Weights of a small GPT-style language model, trained from scratch on English Wikipedia: 4 heads of 64.
MLP neurons of a small language model. Each row is named by its layer, matrix (up: input weights; down: output weights) and neuron, and shows model dimensions 0-191. Each number is 500 + 25 x the weight over its row's rms, rounded and kept within 0 to 999. Numbers have three digits each.
After each neuron's rows, "fires on" lists the tokens most often at its 100 highest values on Wikipedia text that the model never trained on.

L11.up544:530528489507487516503501503525525504473517514529516516500494527473465468518548503491490482525503462461530502512511467501492455464482493512544507448469521487559487497476465459515455507503520516508463504530493463531536520513442547444524500512492479452523478542483525529496494491511417470513519502506504492539471530450543477489491521553490484484477453520501528511505525469534534497475519501488502515514547508485533466479547511487504435492480500481480490470522491512530517478499494489498477520507486522499494492510491501499503506501500462555513498511493503472515471468490498488481
L11.down544:446503521468462484487496489511527540515502490476496472480525515493493526453507504495547504513475507496477491516477495516495464482561476497520496471522487524549515503497465493521481511488496488492496515482494517526507509515521542489494483533531464505517491485515528501511496514539479510508460533519435480464425494527479490550531502433539520488544505508488507507458513477500519490481529500523508499518445463500557478492488468478495460519503460520507514467511549508490512474480525544462454499461496543516494485509445493541516512515516524490534483487511523541509495489515470496529
fires on: "us", "S", "os", "as", "a", "ac"

L9.up576:431529517487528484516479482474507508511469533504502514434505492566495521475484530517519502487452468543509536475510508551490511498500441513508540473467503520555504490477483491492498505509462493476498473472512512486489473470473519531484505504489445499487522507488474518513512483463512489474537524512482524494484497512510454578506462539485503506501485456533509517538518479522524508482522530553461513484479498496517509502519499504488512498501521493476510483452557501483472485446492475520518506489461545472462516507489517525509474521526525521466503489529517503502513456468500514486
L9.down576:498505496495534516495486461500503519488498511523502514537505529515479522494513492491526496518488528491504490531510479470503463467515506505545472489522488540510473498510511540535516505497525499506472497491487534495463532491507487487539516477527514537528485481514443522509526566533488494482511470513460469518510482476458469493561519431444498498506472479475497528500544532476502526567470499490478493527521521487486524490494478478498488502470489515476512532491452518519548505490477493475520505515524484544473531482464470446522481506435510439482518511482479477458538522526498496480
fires on: "a", "an", "k", "c", "t", "e"

L3.up297:479521488478472486455498442505517496500482514503451514521494495511484532475514524509537496535482495507508511501473436475483532534484486493519506487473454508486499532516483457518495486503487525474543518500534499473519482492542471493528453498480568463489491470495486495494508511509478497517497499484490537527477495451509485502538519472529498508531522535502515488474444524496476502499459456521474500488529495525513494490458537482585492459480515459503509471462502513530498480497515522456484497478496490499536538493509558514492502512501462528474474461493513522565492486492543509476
L3.down297:489504492507513527486529532491496473502547503458508538482504523523529513465478495508511507543496540529482442478519530499494527500491503498504471519511467501512486496502542490494522481466494464501501459508538524469505494495513519504498522463485481478506526484476497522527568500497481533447558487495574475488511519475524485531544501484529460482518492523545492483436521476511470506525471488476456511511481483500486502469498543481534469502479497536477481483496438506477489506473496504510491502491500481507488512515548558482462479508522506528471494460461516521537448505532483474483
fires on: ".", " (", ".\n\n", " \"", " "

L9.up278:507520501473513479516512478534516517503499520511500547514503467481526542507516499510503512530531531517476519494460450542475492477530479480548495463470534466513540497482440508506454530538486466514530458486563496525517491454503529498473502544484515486511470488513481519521521518488504484530483524550505506510492527471513507460526482512452489490474483499509497512470498444498485447471505494483486495461512460487495467508480498524520508506486494493480506472516524553559502475514510520481507508482542500453457522512507507520518540509493521523478468529501523483537492477468528549535
L9.down278:482476515493509534518463473504522533495534453524504503498488486455504477488538529507506501478476493508467461521504574463493476539514488493489468498523458461518511488527466543478515463480463517526535490482515453510462530507515508501517557510511508496469519542557483494535517489500487451525510501519480517470490459474516513506477510496552515493486558488510485488528492530504504441456528505494550491510508451485516503503511478547534498505475503477494503502479543497514492478474515539511456501486527519466503478501482492507524523503498478487453470510486512529544535459514497478516
fires on: ",", "s", "cc", "am", "b", "ra"

L9.up121:451527493462526445519521502519494523536478499472506525497516512480497516542496533483544511472505509535493492474504502534505512503468498514528530464539506473518512504510477482492479527487515503472496556530485539430531504528488549463484462495469496496507544487475502523537455533513509500491457521520531532554500517473490466497479495542496488514504517539496514525493480483472526477554449490530516524453499466514476519496490529517505511510479465453540501526475500515526508539528535493506493465527457513494468504501524511481483521498521488509511449529510510502460521506473471473525
L9.down121:493474497525434495513501538488486458496477488524469506447487532516495516522506472459477513466504488523488494477509451476493537498516525464509479532453491465524539489521519462509482480487457469529447502454494489558460520497491476519490543526508490505544500506522504497508521495519507488527518446493497479461560537507447488490526524479497498512484488491488495461509504518509507499510532504515562482523521500527540518485521481474494496497546503537456491500527520478492546461508487488499485475521562462467521511521496498492504521494505515525517515518467502501522478505535456457508
fires on: " |", " |\n", "\n", " F", " St", " ("

L14.up470:491493516458519491520502478494478471526501524487494524489444487487533501475515485505486530473497531504535483487479528499474488454495490544507512513511487482517503508475486455502508546523537510510546487495514482519478524519540539529458545533455497481555468499494499476562496484531494450491531502480497476530523530472509463523499460501471498520503517507515478493535516504492530534518500495500512534511488483486518479493496491444445488475461515497526521478487513500524541528475510524483493482466482494481497514463513545523525473529519477534420528497518461487536440497495516509465
L14.down470:539549490540508478518520556499500518495448489479489497492521513519468482545467550508476491481515498472538484506501479501518464532525508440486482477512518508505489482473512568480474472466496475494481477490503482475519524491487490464503451493547497533544504500460552527483510471490523524492439505523497491474478484530488508478484481514493487520510495522496520500481505523511474506489475514497476514517510502475540459502535521535558473541520485482509479495487487539492498474547498519513536491549516464533487476493497485488488498454477517480556473503502510518438529495537476510530
fires on: "id", "i", "a", " with", " of", "ama"

L11.up759:452496534474522472463504502519525504536504506512534512456503515487495476477490570511547460500522477456507507470508462488470483470555498511515506534489506482516534500479497521510477480475521557511495510560481514508488473503489505453495496528507489453489468524488500543489544476518508512522486526500505501501506502436498461448550507507464522494504503513493512467488467502538514524452462504531485510546488535531554499453540500522539462516484503484505525486502480507534493512520490498476461507510519487488516494501484484486465488483490530515466431502506531507483529509490492503465
L11.down759:500438520482488493509539475497474482499504491453511466559522489477538520496486517468509517482476509496494479521509561529538500513484517480478490466512529518498537522521507504505521545512563483517542507515505441520555476496488485504513506506499522496494505484493531457460482581485481494469487497496507500491545482538558530493491541490471525461473471477522522456498485520484507502524517540498491474521516493459494427478497481481482465505529507492483494499524495529474483493492505496512493494516452512489487506512487532484491476489526519554502530506489468465445473479511494502517
fires on: " s", "ow", "iv", "ing", "ess"

L3.up647:510504512493511511515498500436505535483503530495426545534525498471480536509505527482508481564466479513511548515467471513478489513482488492487520489525546447478501482477491484477496502510480508543516539490517497489526519485550516480490500487532545489474499505461506515550500469520483498467502501494512530512489557454520496481469504471470502486477492527504493513462460497510519508502494509493440438491533540513527516515434519516517473461473511489514479501501502519511460502488509527485453551512493528518501506509519542496520544466481491481501482467491532471516461495486494483487
L3.down647:495497538487508482550484536490459474476469522468472530514498542496482491471460497472474484532471541473500515511461512525488552488488495528524456527481509517501511515492505516493509501473518471525552463496443496536546479499516511504494506459504507491484510524469512487541506455432459473494526521522530488547518473491495476519465462482471502504520521470524512517482502452495469476466482533513452546490507503504491523522469488543516521518512497491501500516476492540480466525459496572507519503507485464479504520494515513529515543496512513483500516506498489467490457488534506540520
fires on: " =\n\n", "\n\n", "==\n\n", ".\n\n", "===\n\n"

L18.up549:526489522500486504530549471505517505551464492499508531534514500493510506483472542528482508468496506490473501495502471481520505530461488510466512505539510484547510460485466459497480447480520461493462489514478502456484498497536514525478487495529460485507463475500464542514512522477496502538503502508539537546482520501586554534494479570496477492497483496509525482521503484507505542519504450541525497505550515495507454464493531489478517521506476450513475500476519475515505502458510466526484506500480523514500478501519515525490475493428511490484484519512492481508485514469513503467
L18.down549:477460474498498503497489527515523523450454487543517496498488501509517512547496538524525482522495469502480534534497472494478479486508502483503426458492487516486510460520511500502523511558476500558471476492511493493511541501498472493480502495523493478468514517542499523514463553509496510435535539543477504528490504532456433550504491476486521470531506503496528504463496505507505482503453514486497500524508497523529497515469507539521523519521569495528477466485476546479455473494499502524514517481526504482517472521480531478488497503477506523477449524510502461479499523522473492487
fires on: ",", " |", "old"

L8.up628:488487524502506497484528489535537515527543479517493499536485513482518516495482524460496506498474529534491488478460510535478516473470525476502495467525502494532526490510434475488487491497473498528480450489540452513500490472553472506506519489497477486482460478473474506496491475524495498496486566526532517490505513503512463532482487485478490495542516507504517508518550539515508483487477490497481505523532520518506434478482537526465461482470477495536531448448529488506521459462489513513472502509493459453466514523559497529537506513500460522445496490479489536526478494499506531491
L8.down628:493491454527484469523503468536494541472490508483527519488524480510526510506505488534469490529513515510510516501499507481555455515495519494514444473488494519483477516479511532546495510494477522511468535520486501443531491493536505508509420470491448494508538477487527575454493463529527500511490464475511501458482455508491507504504527528554508513455506493510478530484481490467511488467540539506524485521494503498542546486495475477502488516541512534516482447528521494498504528506508481500549495507502547532479507519481460501458504468490492502458502488476514490498473503513483469508
fires on: "v", " with", " of", "m", "d", "j"

L11.up716:464496534467528511491538500503523560494485490514507531479484493489522472553533520494479455534535452478519473528529489500489491498490484549534494499506493480491525486481449440519505487440545543517465486543466450480515502498483519497473484502515484482545506503532496532492492502509483499522544503442493504512502529445520466513492488518497499503464468543519502511532527519487512499502462466505493476519517512507481467461496508490488512487466461523508486471470505543538467507503494543511510502483482509453537532505514472508516479548522492529520483539468504516475476514501455506501
L11.down716:499443520542500510518486503511478460480526455483515479515493520530477514432502536474515508493490525481465548542517489499480519489544518470479443482489510496496492503549525547465534478484513514507499536503486522495488518515510468454478539507497521514525520446467492524502502571473512466487501479513467570509485505513500531489492491488493513495519510514477505514533522535498513518498509488533555456502502500502532488541547517499509471511504461485450501521486455473499506473532487482527510490480495479510498460521485486465471496438488504478549523471513487483484504499524495493524
fires on: "os", "as", " |\n", "i", ":", " |"

L11.up579:490475453483520511460517513483513528515475530478489516524494507538489533519421493531511488521511456516474520492510530498517505497473453451487531493499538497510504550487501482553486496498519454484503474497487464493508473490494471528450467531518487516482463502543508548538520474516467528458503506492524506496487471494479524485535526515482525505491461476538489459498467502502540477493510554512466549536531471474504484482491471479497526512468493512463553528519496490498492490469537511495527549438497491471492523464477511490507532522465501519482495532517500521511513497478526504492
L11.down579:445487541512515506535474505516512477477504461513543483499448484515546513510490517562516524470503467498489478506533468465525526477470461499512503484552509605498507489492501498520506483455471481471449484498525520501487518527483494483517501512539482513505535533509524512510521489497471506464535512510486524521546526452500483505527521529481494537503473522514468475519519451496463503490495480498478513497512489541506500479511517523468531487536534508516502496488499503469498505472493514490503448504528498534483472489500480485475520514505459443526432498478501500470520477538499502493
fires on: "un", "ur", "l", "her", "ed"

L15.up439:490525521480494465495476522488469501470479542563560536516478495526542521500480527529499480530507521528480507478490454552465495470454504488496521452525463496526500516498461458489474491512501500485493476462506521480506488446480527519458514522490514499517495524470447522470451486500503512514533496509486486533503531505518492511532451518481492486540531517521497521513492501509498511479449501513493485524498523482515466516471477482480504548462540503490549512499509496525483491529531462524528494504463462498490523500480521506501593484486467496461463493527505488533487505500482510506
L15.down439:540493538456478503551483472479469533547496513486479528517465519529502503488524465476445493493501514494514542514466509517487499477533473518505494459485558480503488513454472508484444490534484499505464483508466530501472528451494533498510527501515477523511486472484452503476498459548547480481497474516491474496500511515508536544511495478472491501519539535462534525502482530502506567528502505436531469438499468489497490514497469438486490494538480532491493540492524505502537515505501514466519515490528490514519491480506486508519482490510510510513500485534501524493497545511491480499
fires on: "a", "ort", "t", "ater", "ts", "est"

L6.up763:476506490484487493487493488521520525535478496509468500516455510506445549496520519520499479475456503529496462490487505502497502518454523490441512495535489450541538582481492515516505537450493502467478493512496518495498498483546519532491515478503555512477523508484514499503454490479486526509477512518528542521484464505503517521530533494480520518516484498502509488479543546493486469500507441531453460487501557510532482505497502510558498533490497510541480487498513523471446499480492489498506502502462543500498510508511460489496471488476480516508527478547544544536500497483475486470
L6.down763:531519461487490541474494519538492468450484508508522483496477510472487473466476539476484472506492500501476525528492523508539536513523450490561532509539504520542483527506462531490478490503494521484528452544508495498523484495487451486529503500523542501487507545512515529542524467503513481510512481499520499445490485504456493488487502503508501496506528478496525453458499501478573478451487516501519507506505486501539527470463502507490496489468451495493488445505513461515547501536484504557453489471497522505487488512503473526497523506496469554510486499516486495498478512500459530547
fires on: "-", "-l", " |", "'", "old"

L7.up161:448509448485506498489507505516560513543464525495474470487472523480496526514492527504519489517514526467496493481480487483537519462492485540447524509525505476528489504440451492471517511528507534474474481523481496514490518500508483481515502479516527461471499487500504515542482499509519502492507557491562511493503492457556457466505534489485538498483498528464503508507543514522509482479500496547509475498500514522464480465483518515549521477488503509502529479491506535514531491484533488446527478529482487479465559524466457472505506499536488507510509532488559541524476509491524514482
L7.down161:477489434483481518519489502493482498493519477538506465488526556469537472489470547466531511468481442502518529493489535504516482531484506463488499554519514546560488499466475476510476550530495506508524492497509473526535509551496474504516497528517553515527510473448547534465460457523515476473493488497497486483487465488519503490486509489510499498534471487482490496493494513505481446470489524514465489513547504504569556498470536535495494490523493520494510508531476476505495489506513523498501517526487491483489495491519452502465503459491508499532507493518467470488497512505450491517
fires on: "-", " \""

L3.up114:492525580485506518455505477487518517504480462517461534483450517551486499534500520505523496511498504529525476516461486509488492487457499501503524474532510505497517517517441535527488536503517515515519503533478523481506494511472521489453488504425515463489544536507485551521502557486448455496485509472521487533503484474546471492531481496519480577486466471502522504538514500478449481502469507513484501520495489519482496494472520531535480481505453458515515484462553530502492488522528495496471494478498510485501505452519509499509468520499514499513474514512520510498520515504518509495
L3.down114:492489518496475511512471476500506479501491490515523523526515466496529547466512519514446514463491492511520523528462489483511465502508511423542539498515499474511507484514532524478529442525494484515482453463513516505516507501493524522477500511491504471559531493466499537522516505562494466476492502535480524477475533532450473533475494459487464475503485509491536519488509537532504486528511504482536509506544507479498528549508461515476510510487506530490490517531488478493495487494511486496529475485449503552504482542511462504441525451487508476448525485492478511473497465543499504498
fires on: ":", " |", ")\n", " |\n", "\n", "):"

L9.up417:507515498495454478418513474515513475496485505528516473523494481488496513531478490524455568526480467528481476486490483524493489543472465486499551462491478484496562532508508504542490531514482525470534486486523530486523477521482496486484446548511492501521494466502490487510507502500537470566521502529483479512486526519515478462489468530482483509493450505506498499499470478556465554437478491485501497521521539499520483509524504528472524527497496476540494473498495545506506467495492516439473485498536490489524487490508495489521532513468526503487480526465500494505499474485502531482
L9.down417:521546489506465531492485521544550480507494480487479532499489491495514517540517481468543472492542498518487504524476508470495476501505473572499431509526547470505498511451542532495525481496515483498477491501519495519459524529481458504530534537529520489468473494467505492469536504532504521506466531490484516474496527474515491479548513508493494511495531505500523521485493491522492481526507494457497452498470498505499514496502508485475479491555511537486525522491476484464450496487501475528526517471503463499526509498524510489484455482512510427438490484484495476537561514508523525479
fires on: "ch", "g", "our", "ble", "per"

L4.up1:470514506463532517442516502500497504526519499483484522529477533517473492490508486488543501468478466491525512505501505509514495502480468437526503530493495474547518474477484470468514512471493500566494536502507446531515454505562495512473496495511523510486499510505518542494488442502496514501480512530536494502506495491526494524552502481529525502479515499515512507465503544511518505504501515538465486504534518506471512480497512491490489521494533497544564488475480474543448521492527486481508518459516472509505494487507562524476513480439487518438461489545449527498505498486470513529
L4.down1:467488537558472505530535483517503472512496514475493530498494495509528481563522477481486494476483489497453478495511487481499533493500483521533510524514483513516520514521513518475493546419491482486493505478507522467526507521472490496503551530483531524515503520478501557500532560491507503462466516429535462533502501497475481480481507498511467501466527457449501496458501476510517517505477498485494553450471486494463523458510520519514489506490515510523501502509461479516549530510496499465554509518494514491483511453454489489507479504548533519533507509471477478491525504502500477527
fires on: "ed", "A", "l", "ied", "-l", "ated"

L14.up660:501501520476500503500491511449530462466491483473543545505501530454500500494503532524510490537482507490480494515495497481501512477472479514514535510525500487492565538486498495511483474478493529483469488501492519490443531486469493463477524488533528461516496503479528523477468508496496545501486542477516501485499464501505511444533514515517488489492478478506483495537550448515527492533515494510473541480523487493491518466466527468508470469512478487491553466529495517503474494436486485487522470532525481519479542484521507515489506518562472515500455509432510537494526531493519541451
L14.down660:503494498461497517555520515538498498499485524558499486506522513476528514500445493493533484493507485458531495479462526495534470531530547522475459550509482484496508500483521540496506523496550498499500498517514522477560500528490546483502456479470485477521470483512513503493463430564504482529516523474461518506477479477555495506454503495509490482483453554508498486527514528481516516464488493483526512489482484479514520485481499476494497548495493498477542476509506496506521523506485523510493465480435508542495474511473499505500491517485505512490479529573476493490515509470462469497
fires on: " to", " I", "n", " he", "ou"

L4.up695:495497501505463460510500466514498514505476510497475470523493488527471475485476493482495525456500499489558474507456512491543493499489506470524526473506525489523499458449524506461476461493467584519501496484526488466514472457556550484520507501534515502512492485470513478488488486499455479487521492513511485520510522496492454522533540488515513551513503491523505517495522504501466519522423465513501438535570510490516503541485521486487472504494489498529473503518510542504465482480493515492483476514496484505495483526545455492476527492503495508484481456494541503546494519497519530463
L4.down695:518497535527493515515472478475491484487495478509480493545511514553488479505469501453492482499525554507468492508511524497501498513477518489540504495462525494500477504482502490503526495517492478453468475502513441532501496502500525472513485498527479515449498456513496501508537454489482441488524491509458479532507479557533504518489545490520485500487489502430504484541512481531502505505510500513543456473509461497456522485511497533509520514498513474464497466512453540464531474479475522545499475525490503470541509487531498519526508482542506501478517482519484519549570469510514488445
fires on: "ag", ".S", "as", " Cap", " pop", "ap"

L10.up208:431500516476521485530539506491536512505508501547497522494482492538493500544513502458507481493504518512476531463451477504520487520471495513522529494494481481520546449491449446513501477519454506535474480502501549499540489487503543455498492482468466485471502549503536497501501486527487516494524533544513492518493510475530499465538488515481500529459488490471506518506501499491549488461477541469507465481471514500495476489516502558473489501474499498480487469513488511550515520460464470485513458532506489523480487500500467484467473549544491501519526493542536521526496526481483486510
L10.down208:497516528507468540511499521484470560455474519460509507506516507439495473511495497518520507505477479522514511480465480467521501518516484507476495477521520493512548497493519491512475471492520533484553477523527492460510514490481501521498521470540524508496528497512466486477494484528505490509474507508537514525536485501526491544504495467486505514558494499516512500553472460461496513548454458488473513447527489542480483529495478487508490528511516508488527466560543481535491444504512474491474485491498483539506531497529472490524510512502493441501457475498529483523448511488470475444
fires on: " or", " and", "m", "ep", "p", " &"

L7.up208:473499520494517486518505473484499503482534452473500553511490485525519527501514529499498484504444489557501510507510544547436487507526546488536535482457515509513517504513496520521439559480480498469437521470530494489540477496486489521446500547495474484512508476503511578479499509455474469483497475495497506551506496508468545513484486552473525525473525507484506490522489515508463460479500462516504449468522528500479503488491491488533496453475526472498511519476509525514498492499511512507482508490519526490486500506489525525496526521473487506517478489549499517518501514500449519518
L7.down208:491420445466534534507501479510510549535489483514505480495500538504565468505486479496530511495504521474458518482480489462503493520519455500491493526510485474540489507484479490484493493483507548524543470479508520522478501464482503527529505509514518504462489502505517488536529507508504517499513528524513515457483477553520473506530534473500493532544508476521514532478506541463582492448507505502512515515484463492499503496498484502498521515543468475455492494494506424515504481501476500528505516542458523476470497487484473513495502456502541463507509522464515466496467500522486515523
fires on: " |", "s", ",", " |\n"

L18.up192:493515484500509521504500519503500517475487495538501506466515561477504453507472526526437527555481533499507532506497490532457490502479560477469540458483498492475508515485485514511515548498536510498490479527505507489520535538519519487529501508475471487485449499514467491489511473495494468506482487475531502494492507449497485504551535476446473513521485450572467490513494538511518461499489527495472481522507523464481458528483502488535484525468487513476470478465519483509466484470485501514499524514480452502460526457495537521472493557533515496490495549521497492526496496513481499503
L18.down192:504464535496505488527488502491481487490549512504493519535481485530545534476520473450479499517495513492486511479498506518515525479502498540475489503506498503504489469469506443520466523487480479502494511508478457449471506510531464459473526471480530519521536479456486517482490507490507510522515466467468487482496494547498523466463440453484556508481547521505516498439555472528434492532471474490505510526512503523531518500502513515500515479504527546517531478531486500502525512497486495542517498529476533512491510521467496458549528504488488474527531516501539450494533477519494495525
fires on: "ob", " Har", "umb", "ut", " Nor", "as"

L6.up641:516527469476523500484491491468517525475472530501510495510519539511562534540453531501476521522507475520502541492503509490492530456457486465471526483493543447509523539459503512535491486522498485490459524525509496509520520518546457476461483503479532488500516481479500501506520535468486486495455497516473531481506477491528529520557553498525486522521460477545491490476465478513457479523518507516476497541531498467473473450487470483497505549488537504491529494533479512511497505444494476471573529518489490519462512482504494506475514497536481516491515511492507531508502486489514526501
L6.down641:531541484497537474488476529506484509494461525495474468484509511496509510457528533508475516489532545469504528507505502499513489494497466500517458494570519480485484522524473465553530432488536486510473488489498501472510476485499476517466513485503465506462453576503498502540518457500532466567534500498520561495470524507511456497543522493489588514503483481508507516494477527542506488501508476543466500482504507504477474500505504443524493490530522524491488470523522489506490478478484517523469486485501530477492502497494502519502479481498529493496485492500496531474473460524481505492
fires on: "ed", " Fran", "un", "aw", " Indian", "ah"

L14.up552:482523496449522500533515485515525503468516457482538507456506526482524492550505489523487518474506497475482503489475474511494467472472508512542509547551511486498526468490477468487494538489542542477482508564463539483514545504499473484510456453462490497489510512473476513492506495506477507515507526480486520486469461496528499517543495518486502529532489511511470529505541492485595479459431501504497525505536508513499476518509491520523489506456510479513510488520528506547519495495487504505463495495496506496525510473510484485446478514550526495500469527477471474507540470474490515533
L14.down552:508524520520511472537498505516459534512501482510481490497500521514493517530508520530491453497501485554564505453493507479492517473490518477499511514491531523500514493509488511537469501467479480494520521565526490453496521467538506475480489505500513513515492516479506493537511502543513494497504511548505490507529469475526452462519499479539477501522457486525530452484475464534485485504474470489471495516512518493476481494488472481518534539453469512517494495481541450475454475542496448490499518515523486538540499536491522502492472500539501482488469510526525542495496419478518500449
fires on: " and", " or", " &", ","

L8.up352:510520446462476477518489488503520529515522490519470494465491531494546473513501539502518520466519461529463440477533504522528495493499482485522527481497533469467557482493481524493446534496459502496504518482487528519539494510515518484513526499514498473485529504468488515491504495504549472522541524553515551497511500518519487487489463489502519521494525512494496481456536478507517509476497540505510460533518532532515467504510544510511495500503501474502465457492490513533453500449472463513524472557490487530473473475546475501434499493486515503528480527455481493536509501476473500498
L8.down352:485502509504496509464473519499460493486514549501509522490508486482492503524536503533537528496513528470497475473502502534487504506464482533514574471477496494499519478553471477539507492511521492439527498470538545498504492514487508514505495505499473520470516496495508472509489516511506504502513547531527470496492528425547501487452480474510483544532530489505474473525524499496518513519452481467486500481489449534448494487512521460481467466508519451464473480495520529504476534506506494519481512486529488490508465504568495515504458500454498441505519502488498520521528468540503511536
fires on: "m", "ated", "p", "ext", "ap"

L9.up555:525469508500474454533478521499531533497489487500498523506482518512505491533503498488523498471454485475502510514492515526518462508490456486499527489504514514473516512475503442510493520502470556507440482489490499504467496455504518493520455507492511514485497447507485537494490476520459511552501496507508518466509498478501495463553500505508430560488494560498488541475517505484537484499494521502472478517543452521509457517504524527467509523477498538478556469508488512498514472478528495512514502537495500514487531511535521509496471499474503492499449491529500492531524511489549590491
L9.down555:514498481464492498523532525507499480530544531491530503504525502486509468487514479493528479531457527477512491526545510527456508533448542499468496542512507456498493493496492454499535458492531506478509492494455512514514476492492493505491488499502500486511498466528531493525554506468513466513505491481486479468468484467521482498503482506507508460491481493541474441502518517520488518516514492482545464512497511515485495495499508459461509476543502510525580537500458488543542468492473508488494504464545482474509481501537505506567506485555498533513507481503457492544482517460530455512
fires on: " an", " of", "m", "est", "ac", " a"

L8.up519:455539489486532489499478540504522517538498474472500489468495527478457489514516503511518532513545466500515525494523492510508482470506456517523497555545534468481524543492470506466487501483452554480494523538477495473532511560486489471543489452479532481511488524499483516493474489485531490510497564516547480499497482519512490466505469478490513527489507515509459469498479509494478471480497539500507491510502545545473447466523512503506503503488479497518478479519483562488474471487532467501500501568454470460499539505518508479484518486500507501536467493520494518490475495507492513459
L8.down519:492433502505485529508515541483474479527511503567504529506498495486517544464493495500473516477493512502477475493523520514522506520485478507495477524493480549493490455525486506530536498552486472514538480468481484486491498526478479486440493519499532452520532533480463505521506493560480484483558510482473509457492516515543511536450461454492513527501489488469494497541510492478494497449500500478510486506523484484482522528523519490451508452515550504494487525492469508459495502517492519471490513456554509521513506511488490487513491541457474517472485523479518506514500493526502510572
fires on: " ab", "p", " \"", " bet", " more", " who"

L6.up70:476440472460535517466474480476502505516485481460495477490514516494535467515453533530522487522520496492535531483474470477489497474454509504517497527595528481507499528499499487496489564513495529510501547482488476505487509529478528479502508466490484519466537485497492490506453495451483484483496546466515543517501468465508513501522516528533523561472522504532482512490513507471513469507465499494487497463499450506458508492510520546508508501477461417495486502494497495511460497490503516504509462482467512523497523523503487524496520482450504527516517507476509502528547493499504516507
L6.down70:533464513549511529455500528496524481465498499479473559498467450496528518539510434489464525504479489501462461468528533453496520485565499513458482456470470479495491544512527519477509470493505472468480510470469522511526495478478509523503480497515513473507495536518474493488538527492492517523521487494490512460489514523507495541520471499511527474508507473476488475465537506509490519520504472493521484501500496475491486512519489522558495508512468536517508475541514455513526500490527528489504500536504552525493462533538533479523473552508480468498534529493486506506467494503475454501
fires on: "up", "inal", "if", "ved", " final", "ed"

L10.up39:459498510504532516501533457521507511504478496492502533501519477494526487546468501527492477545466520512456481481464508487497490529484516522502499520514523515527528513510501442524497536515466507498482544509449524496513480479476491503511526534468468514504500493518471499521422506505491535459519511513489538519455497501498500467529476481490493530471478528513474460510447480471574526451482486511515529456521458491511479532540519520476471505499466465495535490528490550480488467464487502498511485520490467488513546512516560497462505498491469486508496504492481454507514504454507508504
L10.down39:533486506509514517529513508502489525530472472501501501552464494500513477491496533535526465481530533475485453508495485471494493512497513535490505513543490526473458512454514504499498521539498502493479501485530508499530452526525513490453507467508528468511497526514514481551460514496463512496482516541487468502523479475487515468485507499524443465497483523493496524522529502521466493468490526536482503530497504502504490507463519463517414537464468515487534518498439491550490469511505475559490496501456507473474477530509518478505489506511518512533554486547492464511513470515464459490
fires on: "st", "qu", "nd", " f", "t", " original"

L18.up179:469509524506519481532533515502508525581480493469515481480488499512514464512489521541536475482508530497444505501430508525464509457477488550504520513535470496536512481490492514477486503504515513547502513504513498491521524501514516509491507446507493449526447503512434472530520491499489491500535524486530516494478537535515491500583494493488483506492522473530475483470488516496482531485503491507549527500517505559495493493500518477482488503504493466513513495476516492523481436450506481482493466546508516512527519496500506490458488541505497519511487508497488499532464531501506498432
L18.down179:507501476476507502459480500528572460479513475509534510500501512478487454537516479499548480499491483500543535478503480463506514497497523456507512471542479495533483503572504588516557494518467513512451493486509440482484495494496460513488496500527502515490498486523519517511486513511474511480499493534496500494523503557505504466522494519492469501527498485481543473520475502490486492490494448512523464523556513530545485518502488510515479486444544475514524528491456485490497473465489510507468519460467447496521520489483508545492485523493501493503491519516545477521485495493477506480
fires on: " |", " V", " P", " as", " St", ","

L3.up397:513478519469488483466512497486534532504502533498444509511505510486485497523466536520496514492480462469471533503507451479494456438469494482491495492552533456491508515480471471483491484505506536502513520535502488512501491526550526483511503455467495418486507521515499498512480504496497507487503478479522503509494501457531497504512525496513511503484488503561508495483493514528500512491468445529478492457477462528471492467492505536557501451488511464520457449468543513525515512462531537475470522524473512466505535465507485466496514480489510505513463485511511557527518493509538520509
L3.down397:472494465477539460504524542466489521460471467498480492511500497502544495500479471531500513511516523483508437534485505482479482473512553487486485458525507473512500478517491506551494541483506475534482501505530540502522523497494514494533500463491483502549539483507472514527523549528460520497502538548496499530522484466479535484456490503499561485465528485549524529502511536525485484501460501478541510514464462507448489489509454473492488486437506501474491489502480517481462537473494526531520490481474522512506509528473520515501519508499488514489464495468502521465490488551489484473
fires on: ".\n\n", "==", " \"", "\n\n"